{
  "positions": "learned",
  "qk_norm": false,
  "init_std_o": 0.0,
  "lr_head": 0.0255,
  "decay_fraction": 0.78
}
MLP neurons of a small language model. Each row is named by its layer, matrix (gate and up: input weights; down: output weights) and neuron, and shows model dimensions 64-191. Each number is 128 + 24 x the weight over its row's rms, rounded and kept within 0 to 255. Numbers have three digits each. A neuron's up and down rows have the sign that makes its largest values positive.
After each neuron's rows, "fires on" lists the tokens most often at its 100 highest values on Wikipedia text that the model never trained on.

L10.gate650:171119172107125118137161114055133148155139130126102178145092154139107133107146075116099130144132127111145130125154151108133123110153125152114110122141091155160087131144146147149134134139122163124126132174058151117121111125120150116122144147125147168141088078111145120150135133097145156125155151141119142123161174145191124129140109154156104111127106131147164142178143136114173181136077
L10.up650:148127109115138136109121110122134143153139170144107165134151161166101115119118105171140079070110138117191157121149114127104127141125139109104145096098104136116135140116140111102140134115140114124179134175129112142097170143136159127150152127104138133114177140140132138159127127149151117115142103115131125142157146144153098131070110108105124133138161103102136140185144111116107180133102
L10.down650:119143144140149149139121154141105162155159085158161086141157149123109115167141135100119154109137144089160112116159112104127134078087088153169135127106158118152112084095125150137128133118099131114134133119109108140114114135188156123120098163102150098147098128135141145094113143160147123122121092138122133110144133146063138111125155118147099152154119122148123131153127091107070122134150
fires on: "all", "ell", "ou", "ot", "ur"

L2.gate225:121142077129141148162155224148121117151127150138133146123131130132123132105120120129103117135101132135119163155097112124136123111094139135110101115159144121138095120170104120099172143076096157154157122145190139133119131110139105124131108138113132114114129136075126126133175088125109112127173120101120116139129137125123122089114120157107124105132079166133164127143183138113097161127128
L2.up225:142090076154139105158088119199140085127153142135130124143142123114125135089124121115103143139100132129120136100095097095132135145045142146130139097093111136135081129107101116143147097104128115149178133158154142133124121118138120181127158134121131107115139155100111131140091100143136178138183056140142159123133133118071111088139122108151114126130138161138139137134139140107103099126113
L2.down225:174146127155139124130145117149158135140099137104120180160141150163143128128144120185082159150099135141125118148134134129110164134138140116115142103151134154190150107159127104151113110076145169129144185114166110109157134123205136096105102131093134072120103153124137144158111113106094131130145099130100151149100160137173154108162133167120132120147197136128126100135088149122119128130110
fires on: " that", "ass"

L7.gate516:126119107130129071167135122111104127178139168150103095096118162121154111136119142170128159147134100154141157163152117136104127117147132154137130126164119120178097073135144117083128158157130151110115112124119162164098121148109130177133113137183140142113086110113095151112143118140173137118148204091121117100129114085113149139106116102106141122127149127144126119148138157096095113125141
L7.up516:095101103137143124132156157129160157113140144132098147120091112154124149127132118100154134094135155150130142160142158140121115111125095108128083190118148133123122176131120168128091130124123137139107095153132125107148125147113097121131133153139109133147089131119117098069147139135124145136136183133067108073098136113142125120165190139151095127114167140106096152141132137123105122127128
L7.down516:159138126097118155130121119136097110098144115124127155139158104124129102118140127124149124109140082098124118116129150125138154133096122159111111101149108101112118090123109107147104122129131117127152089084153153140122168133133155135125159109121168124160178136151190106114160138138160127123105131119181127166090129173128170056124085119135148113117154143083103136142115099137132119123130
fires on: "ac", "oc", "ec", "it", "c", "est"

L10.gate550:122093124113115154125190104130107130137111150164106168132143152131134162144112106146118158099158122132116109126121140113115130128088117118184087139180156096104153149154126118119097135132185136145120153138105094150115113167127172168114090140117154151144080126117156110120152125095200120161117123139118133171164114157133164156126125095126128117110097115140119087121103164087125158138097
L10.up550:102102182115095131124119116080119173107135149124131131161159162153122108157137107115126123108172110126144150175125139099148128147112099120132106097123140188133226154143107096071146121111110135127097139121104138113138145186146140189108123157140148138144126110098123122111089127164165127119123124154105168125120158112108120109120117106124101106094146106092144103144089105115142145159148
L10.down550:107164114133143123160119109105123152087140132107133085130132133114131161128145117117160127165095126109104130103139138159150132136143102127099135142146162126176111151135107159105160113127089161124125099090126138110112166213108128081110178131088141055103150134142134126122106126125153152097117139130125136114096151134083143182111140111105115114137129117139139146176122151153136124138130
fires on: " with", "-", "h", ".", "\n"

L8.gate258:114148142144152130114129170107110126117129100129133149166149121170084132143133076182146132095125153128085097109118146155160092129114116106105074106132166163137109139146131140147181144081122153113149102160100101104125173149126111108109152106138129116102108101116154096174140105109131183127152116112066134125147125136117115183161149114141096115146151123124136154133126142153137145181099
L8.up258:135150123115164115082128095139134126108116157099105158133139099140083119134129108111147117151109163071083098113119158163135127130124163130095158137106195117128134105101124135115145143134116129136138124114130144122103133169147118087172129130104119137144131140112146115151144144112119133109160105103120124135117123133115110086120111123089115132093157131146147167114148127147146144112137
L8.down258:100106133158135128146147062160129106117114146094115112130135145105135130125102141137134124177121142103131113174140146135127078132135127105110138149130164105153105101131136154107138129119110115128139125119131135131107106151129140150142097114102127112126165177140117159128121117093116085129124150125149121126106118097115114058103077153091164155144096122131113142161150081134135111080132
fires on: "m", "ul", "ip", "al"

L10.gate428:194140149141159114135131127068119141169135141164069155118133149146176134073105089162135141095137119152162091124096088142076125136144142153138127120117131132137082141130109125138129133140131112134147124114113103129083124115113127129107124138115140150121118128130128141126143091133190159136177189114127136135109130087094147116177116106137146145143140149104081122135099149105118120095084
L10.up428:148117100130131108115140155110166150163112133118093159119132100128119128095142147123121063141139158097093119119094130137108104127139152147138106112146075109099132121150145128111155107136120120118127101109151152089160135136140108126143112118106107138128117183135111118124142127152179164113110137175111135139128147102097144099176123103135141098094135121107096120094116114152149158114136
L10.down428:110146124124151138119141125156108095090120133132129090137169141142135117094118134112101124117171101120101146117170114161133102112140132124159115164119122110132150094110149130117129142154108134107114122122159104121143149156116162091169146156130163125097121153094137136123132156138143122093136137119108124155136150150092118115145126139105122129104120108141143103097098139162159148129135
fires on: "e", "av", "c", "ass", "ed", "est"

L8.gate423:127105144117126100167185087186097122164131171161154172134123128131086140082115147136100103104136127124166124092185132143136141138131102132115098116146149160155151144149168111091125112148113120121118144138103165093130144154116141139121109156135189136088114119137185146153172148124140120141115121109129117136189147144134133091145153158112155135116119167119135106129090122138094133130088
L8.up423:136089122105153094115133119159093120169187166180170140110131130107086110107139132134118098103118098140154106104162117145141155122148117136137151106118167148140170151150165125134102090151104106122125126108103124080156142119091148149131101153136157125106119134155145135111142144119147121157119125123116171139187123126140127106157148125109149102141148140186096128139125116147100133153108
L8.down423:152142130133074111142099120110159087130121114129105114134164098121154128105133105135187122135139171128164109124107107103104100125101173123122164122152133145100121132082090141160111136108087152122163089100126109127131111134103084133118127110121126103149098118074122113155125139137154171129125111135145128095178149131102125160140067096133102150159118093109085130141174132145126148104146
fires on: "."

L4.gate110:124149126109136159137121142154106110088126124155147115129121179122125167119094110135139155114146155153129129128119131134134131130099078109136108127185088175131125111134141175116129130134125130118126116182120141152102178150113145120131144119123116171078136114131177145118133105136152102146146157109148126172096127138149124132134120125110110127165130158091140113167117126117153088169046
L4.up110:108124133119165129155129154152141108116128104126147116115148157099070125163089127116146139143174152098099136170131155154114110102128102107117147101115156143088130141134139126123137077119123124049111141137160129155072140149128144139209128131148099105171125144100099170111108122113095142138117115132153133137076212096162078127114125162117105154104155139148153095165103110125148144096132
L4.down110:103130115091185137113112119121142129101106127060126113111165131106093124138107144102141134153121128111128139130114137137124119197123133134149155135077161083147134094121102103101110090117115123112146125122132145111107142145148130127197099152126112001151142159109128143119122147128086113134121113098166105127102175118125086103134118155082102152108143125107148166116126084110125113075165
fires on: ".", "–", " 19", "f", ","

L4.gate380:131110136152115169151133140145132087140116112177112161111154158129118158169120145102095179138158159148114125124101123118117115130136120114090103091179123184106126107171135159131105088124133131107136141201102097150117125113126128119133129161137129164041126141180127159122132124123147140147121178092130123145151122131130115163120126092134115115140135129138125118174160133118123128146070
L4.up380:112128159143214143136135131137106103112151145159118135104181126105099169131071157116137124143145124134100147137121150137134109136149148104132126112152155110115131106092144113134098069137141129000151143122160120087105120140124136098187096160127129104127143143135113172121102141129086127157102138115175141121135214126126061130111098141095111114129140092130117146130129101090115125111128
L4.down380:102123118083179134116124123125134130096117135068142099121147135108098101112114150099140110144108131114107129128116125149124117184141133138178149166077138078132145118111101098107129118142113137088122126112124149113124131137124129116196119128120124000174142164115120133107119148117089115109125106118141114106100175155129099091154124159116091166114141131120158162103146058117125115085166
fires on: ".", " c", " A", ",", " l", " t"

L8.gate306:161156113116105126101151103104122143146115176148124149117101111167126156123077156154101100146105085140176116164133128132137124113154107121117081096177114109158098137146153151130176172118116126109143185122112122181115129134127112119111130110148128115104100121134146181147114103123126113162161127142116160138153116158132110168118107129134155135124129115133105140077109131098110131172146
L8.up306:104080127122125126076133136099162123134144139119167098123167163124133163131145131142120110102134133151150090141114069115127128111115130137096133101163134143159142082175131182125136152119128131120147129092087102138101153141096142095100133155114113139135134127117093135119101128171147131147116131133104126166111099185113127089163123092112125137087192086071111148175122140110130098149141
L8.down306:114127136139133149133156097150132136160192142133142121079094154150084164081138146140124077165127162155134161134129158113129094137106163137156144121152123130123180171155114079098172116142133162129117136153126137170131116159125118118102148144124130147127124120109157114159116114122129109112107140131106089115130144077142094133111160170133154107135117107132164115092119141084157109158172
fires on: "s", "is", "os", "re", "ts", "ir"

L8.gate477:149154114191141112101177158093131118150148152135126134119120140168098102143134099132156163124118136120132157123132107131127144129105098120127093144141136163112127096112141165126120145093114156157154155081097124124121152130133113099126159137165141135095107098126111127140122108124131116102194135109107129129145139114123171140177141082117130115164182144107114130139145144129110129167116
L8.up477:122143139128146130104153157134128140152073124108129106120158136161092119143159129122123122138191188126167140156103159146123133133050144133105108139116145152152118108126111150169117131106078121127143132133118129123095136147171113082134150136154146143149126161127093145127161122140114119148152129114137089114111140167069132168120144122107142181144141130169160157091173119124165149154120
L8.down477:087180150116128126144125097125123136141142128090137182114160124100132088094118124140101148139113183143060144131131119097123151113116167125157092114133129130135128140131174159113098102119121096117113112118118097164166113171155152163133125109080130145177129142119163144150124138113105157129128120105117080146191141138099124127120109179097166117113112118127123118132110155140146121166169
fires on: "ul", "ip", "9", "it", "ies"

L10.gate403:134086132162064121164135124140143105127144133165099128092113175102153150117134140148103142115114130165171128146106106127131122114128092135094108121194110152126154159121147119134099100115104103140106156093111153152132121101097131132115106172113145169115004114134143163126106112141148125111111167101120147126120143124129132123155097087123143121121185143086115097129151176087155155154142
L10.up403:129082173152157129129103149110115108140155168128154132113170133094144142094175135084144134175132167165160083132122117130083107137081130152150155143120156085118151127126135137133151115157093070122096115138094135156136114138122106123168137135086133141118127161119137161134115162164130125116111097120159142137117126116126137167143113121081148096162170150142107114117103123106103149111131
L10.down403:135146136137147135121144151142132183119147152110157105133180163158100108135130103112137129128142122121137149102136112085090128179101126192150112107145120150108121175125111153101127106095106128112121118135158172125177100155174149140159160083136101121168156120106138125156135135145141138110097096142130118124120120115106099135099119140119091122152113105140061124154134144132091136126114
fires on: ".", "e", "ir", "u"

L3.gate700:129114101093159153088068143130145121165120114122119119114153130062107107144135118127154128112128127151160099127131145150179115127133118110187116149136146134108120156111127093112161096104124146137145123115146130129145130099165122150142112150147126141163148129109126079153096104080113156141104081156165067151136147168093140191121143114105116116103138112185124154122178130152103127097132
L3.up700:146119101145116114137117123135119080129081129122107112157129125140144112114115088125112126115084119144118145142121131110074094139088124106088142110136134151096123115136113103114146127143140131125162151140150161146141083113120127151127176075098134131124116137087114106166071107143079131131165130140125118083140128157108112140106158137115119173169110167135094144108142129131105148137156
L3.down700:153135131138133096103167145140106109144099144124132102107105111131135116143115092073108108133123125152148098124137134101126154110161118132074106130122128137164091116132108135063083137141153142133157133106155093112139101107149098066136090133077176143115097140111160148135135122107167095136092153106129144177122125147167134148112136107068156080136157127093141114112180126130095136135166
fires on: "um", "ut", " com", " an", " that", "ard"

L10.gate2:165103100097112126149198111114110132135075152101119136145153081126112159110103152122103092165105185089164082112144119111164140135191146122141128106116148204136137195145153134157105167168103114138129140110086132143149156134129133135140134131154112151136129101137168142129155112082073127159142090155130113138203111109153149146126146125172124133135075141137111158096086148170136151118122
L10.up2:144123140093163140099141124109127148112134135143135103103099138150152161098156133076094129118126116154144117155132083148101122129123105124110116097146089124136100154143214126140131130106144145124109161156115131145119123136109135122139097161132129132105100087154134132174119116112149153165144132130139122133148097164153115138131141144127140138103113133110136066120092137108156053124164
L10.down2:133128105123112097108136119146150137217101151120118141126132142151115097095105088107138086114126129160137119093137108145125160118103128106118119141172102137168123147130125147137100116102135142097135106114133163158126124114142124122131134098143138154119096145114088157085123088102135079187094136143135130176116112108133077133085125141150169114106113162117144167123116120131109139120128
fires on: "is", "av", "l", "r", "b", "re"

L10.gate642:131126154090100126132141121126136136134149156176102121111148156151102157116102118162088135107159150141108091146109071156147100123113146112093133081146142170131116102124147122120080127105115129126114141142125081145080103111095115146128092168123182164106063107115122095151163140111115115137124149167128135142136127130130120138122122119118112093085176120112114085118170125118154128139085
L10.up642:153089103104108131126112140076115147140100163184123147106135148103129158120112120127126135124147119127131106123119094106142132146095121134157151101132155134153165175130118119104127101140101132128094130159095085143123137165118139135125117164115166147112113153100169124135173145133111147122143156167134162128188139115129134140132132136093089086130135166153106113138171130189141153124129
L10.down642:147112100164082084131082123107154127152144151109131092131120132131124133100155124101185158122123111109098104116142093114123084131130143130151139152129101145125139136145116169081143117117095121113084113118177143163115153179128126103133155115097137079123119118081058148100136099159109167138110128152196097146117167159064158110113146128126123110129144136195126138128098120135130134140171
fires on: "."